Weights of a small transformer language model: biases.
MLP neurons of a small language model. Each row is named by its layer, matrix (down: output weights) and neuron, and shows model dimensions 32-159. Each number is 128 + 32 x the weight over its row's rms, rounded and kept within 0 to 255.
After each neuron's rows, "fires before" lists the tokens most often just after its 100 highest values on Wikipedia text that the model never trained on.

L4.down56 [108  90 135 151 181  95 133 114 148 112 141  93 126 137 118  66 139 156 102  68 181 165  64 115 146 152 106  89 150 141 146 103 108 105 128 124 114 101 114  95 137  96 156 121 130 149 185 150 138 141 147 117 138 144  79 161 150  54  64 149  94 162 119 158 154 106 155  64 168  95 188 106 143 127 151  73 163  96 105 112  92 117 132  91  97 122 138 127 114  87 138 117 124 126 123 131 140 130 127 146 159  55  88 115 162 149 119 136 159 205 106 167 180 144 106 172  89 138 109 126  72 139 110  95 115  81 133 104]
fires before: ".", " |", ",", " /"

L2.down19 [119 128 128 149 154  97 107 105 162 129 122  83 109  73 120  35 124 177 182 160  47 102 110 163 107 113 141 112 125 117 161 130 177 115  58 163 185 129 156  96 176 141 119 138 150 160 145 120 123 119 173 117 151  78 187 176 108 149 144 138 127 104 149 108 137 125 140 102 153 123 151  67 141 137 109 132 117 138 116 171 143 135  27 112 124 109 117  88 111 144 123  96 130 163 133 162 109 179 116  73 118 109 175  97 181 135 159 103 140 134 115 165 106 115 158 111 174 155 135 130 134 135 138  92  96 148  70 182]
fires before: " ", " the"

L4.down765 [153 148 136 152 110 105 113 147  92 140 160  75 164  81  92 126  85 154 175 118 128 152 148 165 119 152 123 160 190 112  94  97 129 153 136 167 133 103 104 166 129 104 145  93 154 169  23 109 199 112  64 125 147 192 116 163  46 148  74  77 161 102 149  80  88 109 101 102 142 199 164 122 128 105 120 134 101 128  98 118 124  95 135 140 130 171 136 108 130 140 110 163 103 111  79 129 148 140 175 127  97  78 190 109 116  88 125 117 157 113 167 130 162 129  98 133 101  84 113 128 153  78 168 108 159 158 213  57]
fires before: "\n", "-", "The", " |"

L4.down677 [124 193 162  18 183 102 132 154 123 154 144 119 122 174 110 137  99 173 187 125 167 133 134 130 111 149 111 116 132  84 135 152 127 113 116 119 137 166 114 118 124  77 108 144 195  72  72 146 117  77 131 105  97 115 151  60 138 114 127 126  77 162 162 147 127 171  74 102 110 156 142 104 129 149 128 185 151 157 157 124 120 135 133 152 127 127 164  92 165 203 104 125 133 113 180 198  89 119 139 129 113 106 101  79  88 129 157 159 102  58 122 135  95 140 139  61 143  83 121 180 179 129 133 131  83 161 139 166]
fires before: "==", "The", "===", "In"

L5.down325 [132  92 181 135 147  90 111 111 141 120 110 131 116  99 134 177 134  96 127 106 115 124 111 129 126 137 155 134 132 120  90 111 101 151 132 106 167 179 126  79 109 156 137 132 132 124 124 114 165 121  94 157 156 180  90 119  99 203 122 233 185 131 141 120  82 127 166 178  98 154 130 105 146 133 114 165  65 159 188  66 167 179 113 120  84 125  89 155 122 118 131 181 152 119 133  81 121 121 101 120 113 187 145  70 172 188 140 138 140 123  79 114  67 154 169 107 144 141  73 122 122 156 168 123 210 166 137 121]
fires before: "\n"

L4.down633 [148 160 134 165 159 141 113 126 195 147 191  82 136 174 173  99 133 134 191  90 111 141 110 123  76 174  60 151 172  72 102 136 183 126  97 106 127  92  99  86 149 105 132 137 182 104 130 152 127 122 151 158  88 157 148 112 126  84 154  77 166 151 112 156 139 149 138 130  87 142 109 115 124 121  96 131 128 146  47 122 114  92 146 158 131 199 171 136 165 163  94 110 161 179 145 112 106  97 101 164 136 143 143 133  68 193  84 116 180 117 115 176 122 113 136 108 186 138 139 165 144  93 138 133 120 108 164 102]
fires before: "\n", "==", "===", "The", "born"

L4.down552 [117 136 121 113 159 105 159 104 132 156  71 151 130  90 100 173  66  87 169 111 159 175 106 167 117 166 124  99 141 118 182 120  90  91 156 145 152 140 132 128  91 134  93  76  57 113 108 103 118 113 117 147 145 155  86 123 137 138 115 147 104  93  68 161 117  94 114 154 127  94 131  95 137 107 150 148 116 127 182 106  92 105 142 112 119 126  74 147 110 161 158 117 125 110  91 104 128 119 168  57  87 155 106 131 121  54 153 140  76 136 117 169 128  84 178 112 171  67 138 130 241  88 146 168 128 129 181 127]
fires before: " ", " −", "\n"

L2.down731 [113 158 138 186  92 166 105  65  97  82  88 114 112 171 101 141  97 210 175  62 115 132 108 120 178  92 128 149 137 112 156  99 108  82 134 178 165 124 125 114  97 167 159 159 122 103  84 171 114 101 178 127 141 136 112  91 143 160 100 144 137 171 143  52 130 100 140 142 152 176 103 150  76  86 103  77 163  89 108 135 101 150 112 132 123 147 118  91 112  83  50 125 168 168 116 180 107 182 172 185 163  94 133 136 172 131 122 135 107 175 170  96 165 135 142 138 140 144  98 146 116 103 142 127  88 143 153 123]
fires before: " |", ".", "–", " to", " /", ","